Part of a small language model's weights.
Architecture: RMSNorm before each block, no biases in attention or MLP.
MLP neurons of a small language model. Each row is named by its layer, matrix (down: output weights) and neuron, and shows model dimensions 256-447. Each number is 500 + 25 x the weight over its row's rms, rounded and kept within 0 to 999. Numbers have three digits each. A neuron's up and down rows have the sign that makes its largest values positive.
A block is one neuron, or neurons of one layer that tend to fire together. After each block is what it responds to, as a language model described it from the Wikipedia text at the highest values.

L2.down1341:511495510516520477487507518493499520535504563541552503509505526493463486459494513502502499520496466501521502491498467493477484510496462471449463506533502519494494482459472456461509448481529549455486469492492529471531503505519500474496505476490455516505501514463499500506476497476487543501479531504500499566530498445488488563506478479490496468509529502457532501491528487492456503513521486479503494485487516564517482509502546467472463509498470466496491479514496510480490481511473458455529485500508507462483488535517542555520485430498489473480497539504478482515490520497539501505
L2.down1897:503528515494524463499499516512534505448463458523450523500517533479494468504516475498502510479486514483503484472484512487496505467501466461434500530514524491529483472529504535489492516476531508488537500514478489501490556498502483475494444484548503532507532522447484503503455533534485489471481534461456541523512482484515522514545496497461508520507460499493470461505501511484442480467443462478501506570553507469512524493521536488497467537501517506500492503509507472517504474454529483484506505469568526490511523479537463484503505493527478506495495528490485514519538527507475526478
Responds to: Month names in dates

L4.down1:491531473502478523459535486506510503519500492500486492515551495496492496491459499528516504512498478469474499547520503443554514467523509490533496532521508490537467489514595465466519497460464485506485516508521498487522506473536579532497524518506497476553505500509502474533509490491530495542527497497504467500506505464520517558521527465521469484471495459526562467549525489511467522473495484513502510486482501494457459515503471481534493540503483543480470538521496521489509540507493454509535507491482472482502517504494486541478488494465521494499511494517511532485507459492483537498
L4.down263:501512503473521498461507503500504458481536463521508518451513494491494508524515503480489493481477484488471497440540463482498493500489484510487525503514529526489529552524504521494531484521489426505512508527479479475509544468463531503478503490533470527495495472500499493540476541565547492504531488516492485451513503481420488512480468476507457546497531499506505540531503486501528517439502481474502519476520492479477531503519468461519521479471463520502518469487517487526506483508470485471499520475476480527506487513518534523527503513465461457480530489478505456567485539495527481445
L4.down1111:486480490464499543515495475475532523460493440530510516533543480512547451516501493505478501510522474495503498493483533486434525485533506526513494485482537506436503497465474479481463504536512481501513493498505495474474534493486500528504472462483508516552447496492501494540498512502510495520492527478482516514504504516498524496504492490470470460543528505521502517526509482524510494480485489519459516507502464478501501500515482535510528506503515484444471502523541516518467493512480508525496464465500454497495457496522519492504509464494501524502512484469504501477450529497461494480
L4.down1143:524520472496466495523492496513520476496518502505527520487547518497510468520569508489526519516517482457483474518475535520462529463521462561575493505456485517501518498455520495528471483501504508538492494495468569487511521508480514498476492496504495477512535505531508475509490548521462513504534495475544490496498537475530542523460535527479500494578527467489497467490479574527540479521571487481522497507511518515495463521459490455493502509480491514510502513529455528513483515484505516483494534523506504484468506472509509457471469487520457492508520496514504488546512483558470537491
L4.down1766:495506473496511455536539535478485498504526516502536509523540521527575471492532492509461519462478480465483482444474481504537479507507516497531534509488467500480496488493504459484476479495507516504525511472489473497459517500498531539511515493546452528506550524452500499505482506514477501424553460455486510488520443509493436490460565492518487511541516472462545484513540487491418494502501497536502503477486478489480467474519512534449486485500488502493537536507478483541502508477559488493522514565502523508473522525494507546484526498480481489544509540512484513493523531534499486503
L4.down2008:498482525498483503479503473479490539463491460498478442547487489506471500483512479513524499508505525481489484483513489472453491494484490472517495522546488489506501512484509447500500535536491494489551511526513500483511521485476496469510476499547533524449464503495459492518496505509504498486519540486506497491534508500461483518480512504492460482511502452500499525486491496499538532496505424492516478472473496522507475491490516468499510494484499505521555508511467461506509490548566552525504515493477499488493487483492497501502492529531504508460537481497496504509532525498484544522
L4.down2253:536493500525488510455510476477492484489474510493506489526489471507497517512471511487464492466500537428511505493511507476506480494479510484506500489487514481505476524485514453502515532496498504501475527501524454493464493549471479472544504495497509511486527469553478481522517546511523520499493504541490485475499506564571504492490501437491506497504502441481511484505528519481527522466460495487513516507511508481530529529502479490492510505475456508524511504459524519484500495476506501543499480476466519529517502478531520488474530488495471532494515528506481498455502499493499485498
L4.down2420:512536506464530527482496492483496495527500509529534445468534544538523490438493428470517534486470509474524550469521464463478538508493477529514476467502474490544463468496528487518489479513533465530483479535494513495490493487537474469471468463505525502496524504484529471510474520520526493448514485476489532518472466526538490530503484506486541456507531461538475532540534512507467568539482512540476465531511519542494500477486535493547520513477486483482485462505513500515514514456526497494525430468499489514502457453498521508493499502475523527522475536549531504463480473475498500490
Responds to: Age after at

L4.down189:510502476445511513473511511507483509515519512464502516482513529491513475509509525527489489504513483553502467555486533495491490500526480504661532539512497520521467519502496471504543463465425464486470506513515498494525499502507493505508532525538548487538503538495500483518469535551478503491513486461503497495481489482522503479518536475508508479475510500500547474560505464516502496483525481499542468461497503498472493520487540540518514465523479525545512509487535494456497493478507456524499480511499513505528556480477506510473492471501529482520492491515538544539499522483499478509
L4.down397:504457472444485506511475533495488502472497512485507524545482463532524512509531477511579507495503521495492494513499474465504479498527499522536506509481516505517561516487466556463499474522478503456430536465483526452560533498474499499458453580510510458522502482494491453484492496493482523508513490496527454503504481517489522531495505429478483551488488552499522498456487512539504503488498483504511487462514521530530522478489510504473456478515518522479494499504487501487488498498492479512539474501504521529478542505499513500529521492463500523533492472471445491508481494474534553517
L4.down813:461527510451466476486512487506514512474500495511491509522471538502528514495457500508487509505480490493454487544457497478472514455560477502417509514496492520506494462510508489512471462501439484495448482538469500505506517521515446523491549524511526478513446503512470498508462478475526511509499537492498531446492489496509536445501512401492487525511491524502514514496483472498458486485485468463471517517513545533488475492500519507526459500515500529532535472504507521539487516460526492522516490516486497510506491478490489475491547467492497554490516476486474458509503496540524487462
L4.down917:483472449519491467478525474515497518468487501527484458538510496500496511480564504527466505506505478494528514533560481548484529509520474529436532551465500481539568516519491490485470493480462496485485522471497475514515488518531489506486471524482483538550472508513508499514507488497492533545486480464488533544521508487539497520533510572494533490444471516479490490479503462501475470528519490509537493480468527469498523521481453491515483527500503456512444510500507508520513533503500492482516483504498511511499474517464485500503498471474493549488509472510537530491465510509529515563
L4.down1276:503526450429508471487519467514467511498491488488547533477434538498506438489484548496480545522500556493483503510465482503512519497554454518556518542514473469517480488487529521505514477515493466456480502494508508489525520496503497486503542527533467538496496524511505533504484501508523512499478466492481486482509510499472499486485520491481453500453503515509543469522495456534448474491520505479508482505526477525505513534444545538512490523503511526513485506469492490472463517503490520464507489504497529486520568506467504478486504519467524511535516471489554497564505506512489539494
L4.down1933:471503516507518529478521539486521523522494491507496564473520484507563544512484479528492484522482506506450518474471505510475508475452472493392520523524526499517509522511523531539465507512481456519494489474518464547516493486513473465530512490507514500546489520440519513496471449533519491497489512467496527515501487495501509508485505467506461524469517518517516485487511465512456532503487486487530496486486512494445508506503480491496497507489485494514506476494536515479496523475486502536523501481500481498514481468514508483472506508485512551509501463473494475544481469522500488554
L4.down2338:527525511489488509461521518499505485487515479498489528436502506498540523534484536534521494500528486523530509515508508534482487495510509503436517571482543517517517508492449492489446519508487472496520524542485508507526494519456501504559430500483484536516532475480502449506515507517506549470493501540500497507508490471504522543519464508497466524493518493479515526498528512485480508503574477467484543516462482534457529541470527467468526526505511540527488488581498480516468540536496515472474502511493468531508461458526465496505558530509499492498515514486501454497490484481473486508
L4.down2387:534527494491500502487461510449522504494519474505510514533507526508482530473488513474538498561520509505461522543484529464484473509533515535518509479471505543489522495506470487497456486497490506526475514499504502482527481544487473501509478481507485553528499509491515517506463544483500480540500448463486470513546529488543483501497484479502480515536521475506512540500488474527496470499560486443471504516485486527506460513467489512512535503530502548519472503492472534481483525516491481545475463473506452512536503441505493513445439485520548434502466519482512494454475499505506514488
Responds to: Name-completing word pieces

L4.down80:487498503493502469512515552492475484460499489490475538458484540492514474472497480491526506485502525513465511497510476478491439511449483479571524471555518503441530482484487460491498506500479478480517498472514508503470514529498473519514515528500492547455497490511552520524474471465482542480488508438509517499547495537499495498520506493538499478488527514497466503503523476514499479491514488498518454471497536539472500460528537472542477477488508501495508469512523511484477475496538504526502502509490504463488501584505483494532571525459529501509507512515513541533511483488485459481
L4.down260:517529497469507515494525514527508490543493500471512516503470467548505539526516513507480498539537487509526470484533502521487498478513502513453502497464475515480462503518480508467459524523460507559460509555514509497505481489512517511480510451459573512497483482503505496511527508523501508493493516523469512480480475471482520523532456489474503545499478450490480479494507506505510522486516499485549509524542509501486490527451509538502481463484475468494464491478498518486496526505524453518533471483503491503522503493508458533472490495475467487514498464459492543492497507521489473472
L4.down585:503468511512519509522502551513480452520489548519529526466524470499477502490499448527460522468488464488489498524495468495509521484526472494531490524545506537511476530528487464542520503484549525505502484542513520501540494491483505462488498504506483491501514510516501495501503526464544529532507484488520528499467506481448488476507504474499503505503489502525496464552498459536521508508501514451494481477522519448528506533469535496517473492477455518497514466454497508486481493493494507514490503481539513510546502498510499503516521488476500528429460503519497471473541484515512508469
L4.down1109:511452485504461517516550503484482523496525467479498513510480544502491492516514479493482532478520501517515454495465508499512493479495428487463495513505468529517518538476454510514493458481494509491497525479484473472496429469516487509481541569479515479528489503522465527517510495508505500518470483470457519473479508520428506521495491527471502480478526497522476478507492506506524500496500495510507501483508522506474499498493559488470463481499505502458485462506512498516518513513483478543492476474458492493487509524454534513485468463478504507492499489490456529459502488529495528504
L4.down1209:468523466515483472496497448497506433510491539516471481511509544493501513521536457507522469515505506495488494541480494486481514495511480553535507515538446498459462472492570487464500485499478526523514545480509515480493518520530556521494529541492459501519514526465483462477469505544499507484527490514495515468484436490489498510494543491505507517485483492508498493516463509505486509501518502464502473473494500492472514522504520498454545473495540523488492464497500482496496557554509473514505477534484481558505513484497499498498464517487506516499536534520506493502486515512502490503
L4.down1277:545472517512452491525508508542507551523501526477487497495506524501548502470486509432454493518502507521490533482499487527462489539511501505464478508521507462510472528485514467465502520483533524520505490504522500491501518510496530527485472482508545487571500524521493471530508489487470491483487467521499483465491488514576474498488483517469476511473531506483519472486506511510490484450503505485501497527496503527469541542519479502550515497486475513527457503500444477496471518507515456534530479493500494493491480497491529505457488528533508463500515505500548505508454529473520490500
L4.down1416:491498468523529489482496578497493516479520526494473478486535490488526491511463514465522502497492474523502467464499531496527437530457452491522520497505490487492487509480480506494522511468543491492507534433533530483460476554509474478445508517496477440463453504511475512497509478509529532489455501511482485486491489484497468452502501441471500560487476490502483487520511493551513470449501524492462496489493470509511508520484526512509500486513496474533515489486527528483469541514509489479484511497490529507523499524531484486492508491515505476492489499512515539465502458501491528507
L4.down1508:459461490490516522490484522426497513539506487500499504506501520521488489528505522497512447453480522499508463474499521505488491529480452472525472480480496481492486501499504519490499486533536487543511490472510496459502487507477475512510508489500526486516481482530461474522472551530494492530512486526506510475475497517549517474473533473501474522485508496496498486553510433501481493495479509526514502500465495490479492496530511489497511516485529480516471478425543489472495500507500529521474504472492471469544479485452485483498514534431497523494481517511515489486534489481506493516
Responds to: Table dividers and word fragments

L3.down233:488489485500519490524519465559527463537450530482510522475517494492515524530548522496498487489525490487522503516524496494525521493483473538571475511492499486500489514481500522478502470505437528519486509462437518495508502488525481515533484484487504509549521475554515530507553486466502487495522498518455535491476482500527514487500513476533489509497536489472558481536524511487495510507462476498503488502494484461524531471499511486493460504519491492471493499448502510506509458493521490500524463560469538488496512516468486549509512495486452490529523503483489468464493500518479515499
L3.down781:458532503495488459513458490504515460508481519490498497470503544504522503487507500484452535478531508523455506460559503509486531556520478527441493559490501499485504493506478555494520495496514477503500524482516491522490508509495491507517530501498520504475505507514485485478501502514599468509483481455471486501517485501483510518489488410501474491511498459470490499491535510498527504488485483473488486529508477491518457535469521514493521486509523489511532473487512489512514506512513511500513540520484553494536492466500466544495553500495528549531504540504552524466498480534462476479
L3.down1853:546471468495486478470481479464504490484445509541535510528534526532504483574547487495532504529529489540523498533469517494526461493498492470471526493477479509505491517481491502478474460479527525450454519521479549501493515511537490480498488532477548529515447509484485495483462504504525500475523491510484482481501519488522478489485508478490516512523468522450463503554462498424505541493484479516475447492518530511490505518569486544520498470490518452527485457472478511507481527529529507495508529508523468498543487499451479489498486539535525544514491503506503477507530514490502492529
L3.down2024:511496507488526472545528460554476499525501513537506512496512466453465483519500505462532519541527508502470514511507483500551458467499490525502475534524522526461524455507480494497496505500515512505515494495528512501512483527505504467486519473538487515509480536470502481501512533477519509491500460524526496489503517520497504491528489476462507498466488496495524516500455459540515484512489504542517510494519532487547490481475523450487545490506513527510503484479511513482548498534477516521507483519470498504531509521524498507522510517508485504459500501488513480507482474517523515481
Responds to: Dates before the year

L3.down303:550464447495512500513552530491496516528477473501495497510499527483502521541463488536485524484498540490483480517488485503533488549492511521584474487510500526551496470509509519525521520499543451486482470487521494472534496505489478493492516475532485518531543453483492516482450469481525479478490494507484502503512459472499496492446516506486514522464484448510556509502500493509475524531497488483503501490508515513481500502514523543516547502486493514478490467472506546505478446468493498467484479517489466499521503492486531486475488470495527482533471533486460512498503521507520500500
L3.down1199:466491521423506565487482497493499495488474506498532506484514497536531504507501501500500469496494513453478518473518504548495501492503496482444488513526545500534483498519500487498491528505508492504587518494499509521540505533535534534495512473512480512522542537475465533522516537515477479481458526481512479531484506511506483512510492482511469509470507453479471509489529475505534519495550502504529529492507501507481478493519509498495526504487492501498502501506451450488500508472510498518501480500515519471514506476485512485476511536512461490511511501483473490493468486522481484500
L3.down1470:549542505447463528462504495523463507521475484501506497498447497523570504483523519522494448470495499495493433515487497457477479540504492487512466506498489484487492502533471516523510512507500566521456524481518467523556474483518519539479545485507507500514522472490510521476483533486521493480511510498480479491513485502517498501453475521476505511508480491482496504489545489468532493516504548549498487472539506499472527482538457525526527463491495529461496465535499441495515486488515533516496497489482477493464494485492494513460474543472501468572492493452485502511535514477453454485
L3.down1954:527487509476480495475480488499492513451504528478528489510476470478534511514519442517485477491470505485529486483496532508508459486479498483501564516505502501492481535500506508511490532502477518494482507497490456497479482536497459516508511505535488448525484545524460494523484491473473507481472505488504499460470504539525474478517529439516462470491532469487498479516477490516481478516495496468495504508459495489503533471495504535471521500528483483512497548491497509514509492527507470495523497526450506487523492412446484497492484511510525492534497475499568504510499494496496511485
Responds to: Markdown table separator row

L4.down217:535494498505460486474506493526521536449498531500469501516508485514470463524517463494508456489434573482504484456498466483491470511524543458556495492539519542482511475522520507484510527513469527496499456459493534481484498524512473432457482509521514462513511481475545519476532511491466497503497507478514514524421547488497459513503526488546481520492494530546487498499520504491458514492481485514558495543485459542524501507475467469514500517514552460487487496493475477547487554525504508482460499480529517488492487516479497422510473493479521486497533500492484520502531478449499510476
L4.down776:499491522509486536551499505559494548474506522513525491512535555478506510509498511482509482504488500517504538472505540503527518490556459504467472524571520538489521515512517514517489505482460534536505521525483526502494506497448518513474448559510542507520539508492494532481520525508584489476502505492519451469499490507507486479533512488526515499473483512474486475499467524526515476505521535484525501489463502474485563508489525483478518534514534505503479485487544501503490480487496513507509522506557499527458481479515482541526478508511497515504490492530519498484497488515505499528
L4.down1064:510518494478508525475545472481509475500492490501476480468510515484530492494496475473518508522478494465498532544507443518524505484479500483496493480472492462484550512525497452498497489499494497484502481518500539490498485465506475511476474476522517507486472511505519540482458499490537481555492465513479495417553499489503521480507479527497491449485487443478529482485546511521455528464498519493516471521526497472509496452492514456509532488515521499470494480512497492518502515483508515520529478461488511463507476498457494499505517478474523509511498522512515507495505523512504544496
L4.down1238:533474530515539531522503514517529508493498496519515471512514531490492562574556501484485482506507495489509488493523533500540533515508518517389506522523491490539466521468497512513459511524496462457498537456530543529493507489479512515497486463500451521505482486502549479445481505484504507494531495505495541506476506522460515504509501512513456452497502483470522454472466478497479461528534505529549491523490505518496491459519457497475491522501527580496494507539502521518496508513500468502494485519515535481478498503518437545523469500495534509492493473500513534444531526518536512517
L4.down1509:479526538469541513531472573506513511505529517493540497488520520508496482496482508483536485499513489498515493529515538498520539525538482469378526481524482479501484538521462528504495538562519482515513487488528546519509465530498497476540486489516531489505480514464513528535504496474512562461525523505465547525499507509486511490480489509539485496458497489501520488487513503492495537518503489504485535494532471488511470539521512527458483466552502519482484531504508504501537470512510505545495524458517506481461457478469512496525478459529501536534510508504507500490527456502469504517
L4.down1628:538479506512518509520475517522498479535481510515519501500499474489484462530507499507510494520514492525457504467520509510518504450507473520461501486473485519421522509513532517512476500442493460441524493497468492480526516508478490522503446524441501524511510526492518520510508513496533483471502505516497467483491517502515509518494488517515496536539500493528455478521509487508491516507499503475475512502500499511477520483500438499517491449536495479516494458463520481530488495505472485495509491491478575515498473497505479517504470522508495510466511519539488514487455482489507525570
L4.down1745:512516453428503472485538507489560500478471519541473559476494497531465524502466508468480510557507510516473503527489533525448522476531507486395503480482478477432501542483460474459498489510472490490489526482478487536498488491516479533491503480503534518544526492496494490520481491471459476496504477498485524475476534536512509480481507558520508498530496487516476509514526535481458519463522521525505501498506457525501528529507523442514487526500516487494494492449535502572492510489509528516544487503543508482525483468486499503489463478500521475536490493502506507513461486525501470503
L4.down2272:467500482499481475468450505520539501487443511501533504476503475503515531504540489510533499467462551500512468480555527507537527504511485472509504488495506514487491539487498532501484523494471471494472539444516507515510469541544526526497528521541478531495467467456488512510512530502508481503511462506546500508454535489493513521517485525523513494462514487510476523481480499506560507479471500495531528505502484481445428461482518454485509510500496504484453474529515513540480486539527520517510451482549497484490471457494486488530536505498525553460479517524457522467531463501494524502
Responds to: Kinship and role nouns

L2.down343:506521479458514488509521485495515496505486485480501520506495467491489512493504469493508480501467511513506506551488514483478541479485537481511451442531509530496501499452492503454488490532485528528461468501507493530529483454557529542480526540521540455500450453482509479525529465508488488483475490497536497475502489491495552478471502495542529508524462532486471508476503513549525490461461515521451500516445450516477512495489485497485461456509506515501511479518494491471528477502471510466510510486519517469467507576527498505545509490523481446439486555533546513517486526509485460523
L2.down2167:479509518466545471496490492480481516533489523512527445485494495516490556505496491486498519495491503484485543490474521516512464485490462493437509501504517463497475504512486520518492503520523479475463495428503468505509499477502500528487510499512486500500439502532519486473499504540499450493539477466502506491471466493515528536499488490468539460481492513482491540485521495501517489507500500495504570506497531524544500506475494465513497553501545499531509447501485456480534443512441535495511509521470476476480487503539484520529517477511514467497481518494551489537545503511512487473
Responds to: Naming and identity words

L3.down339:498494450452454535507504556502496510476499513492506491469528448496486512512478471509485516513534549512476500508499553514505488509472525519427504488516554490495525505522508506510481502521518466550498496542514487479515501520487516478504487504527447517485440499494494524562451486506538468505535464480461492522483534492472557466489510437489503506508515488528525492507518516487479501464509491519510499500465551499460540509536473526503513501478488489520490477550477478518473504509492491552525475482464491502478493499506530523489518442452503553541518513517483538506475528514538465500
L3.down1438:521516497503470498487467480546469501499475529481459505521504501540480515460534485474506502542480509488542471492524513535539520468547464515521517487498528462482490520538480497500481458501507526499475478495493485517514509529515489553462479478504552463480531501524568518497529528509487504487485512463468519501522535486554508499511498516466502510486465551503483477529536478460476507496499449468521479489497533479479519480491491491508539499489524519492505475479471482517544506469508465514459504510498495526541487538547510527494514528516492522463536504450508514495502548503488467503
L3.down1514:475526525494524489492522473504531478510528458537468516545511506526468436515487534465525536525488526491519493504501503481533476536528555503478476470488467492459539516478525469475498450532496503540531475531502496510491489512507524567473510407439510495490531499539491493496484470504489516463498510506501546517475510474510478488517558554487474457562514510466517486479490547497507527511539495498453454485516505531519497479485503534502512448483505526469469483504491493467479485470465516504494461512515477498499509528478515477483500471481489472479508500503536510507472521470494478491
L3.down1650:503526538504517517547538511470548489489505496516507510468457474474527493486534533526484505550535492484469502549504536529490464535516534500521483443498497516500515491473471542484447494508480472510495531462512530510465488496518501488473459472514515480507519580466514485505499519496508454476485434470472524531505472491504499466514513513489506500512475482513550551539503516505473500499489483545499541473484479487470473492510501485538431507443514484532501530505492455519521488491522502471488525492490515495529485498448541481507489473518521498500432516545518440496496511535523485513
Responds to: Person role nouns

L2.down1241:493528506480517519452510492448489500519481526516528475527489493504446499480486486505507502454497481505535512536514532495506539493489519527394487535539536516482484514477470493463503528551519490434509499509513490496513488490515521534509516497539480506515480486533531505491487514507489526524455501521468512484525502500495495531479506519473493537500511492484514513499481492480522501505492469505493527528471531540476495488482479461509487508526552501506534528510481487455508500504492524487559491527492466500496533542475488467506452491542485537524524518491526488487499508480480434495
L2.down1518:518490524500518516475537506480494497504547471485493499491522480503483523469493485526471517509518506501523538502489486538512479452562537518414485462521492532490489522527497495523555497483514519502467536532491502488513472534505495548532506469505460519524486472544512515489455477480456502490494457472434539507477484513537507502453507508466495511565499503499483552548496488516563492516496502444510491541555560498532511480496452508558498509517509509485493528487464493476475501508523523509504489508536488487512457511498492500442498565483468529501475509484481474524496494548451488528
Responds to: Proper-name final pieces

L3.down228:464532522484511531497510515515483512500448482501528484486499523531497464473500524495500505519531535480533464487541508448523519481540547505505511472477499503479509484488511514480528537546494500508487481489475556526465506484507525534515481488494489483513470507514472497510485538491468535483497491497533497491538490530474536504437490521520494487485498508499523561506509504516485577546514503503515494489540497519477513504505501510530514499556515529514523500544517483485485495509482474465486484510449483500557496481513489544554476500551520486493536514518540511483489516511543502519
L3.down260:462476445504522480529484470492506524506518519506531459525502504516477425506501497480480481533457513492579484510493497510501495508478509495500489487512492499515527544524528471527531504500511501460511486512477526480459519517532515493495543523526498481514479496512543509444525451515484553496519482482501524488532512449475460493516464497478485487482497490469479510446514504499448482479483528491516482487471478482534496464484509517501473490515483523471494478509552527455503521459452497514559458494523553507495512533490512512527489515499475440541499521484482496496508533498516544500
L3.down550:534475471472493494512519484480482492516501513468521533459508503479463507526503516497510512505505466465549500483497525476540490498524459534466481574484493511516487488498492498488519494508479508489480452520512494514548468515520518501484502502460452517523453505472499469538490458500505513528518494497476482532512521479513438503506519518484514533500493548544520511506521478474499468489492490487479514480475467499431511524531525472460517504459489473511515490457468530538522500520511486483501470472532438524495488506532460490466520521499472460516482506538501533526520494530530501517
L3.down1735:526514501505466538501507479503513519489508512493495512535510530494480498496479523476483485470529465502480493556496475495456484513491510505439505518473434482463451519504507490521509522497525461518474502530494457475507518478488501499493453464483459484527498485472510503497482500462549502538508443509514486483519467495499481491486474471460502475520505481518489507492486490509491553476468517503528508522502510511534501512475463488536505486466519505524495520525484492493503487487500484486537493524502491533524516505477500468472486525549562512510499508510472504510480507476532518518
Responds to: Mid-name word pieces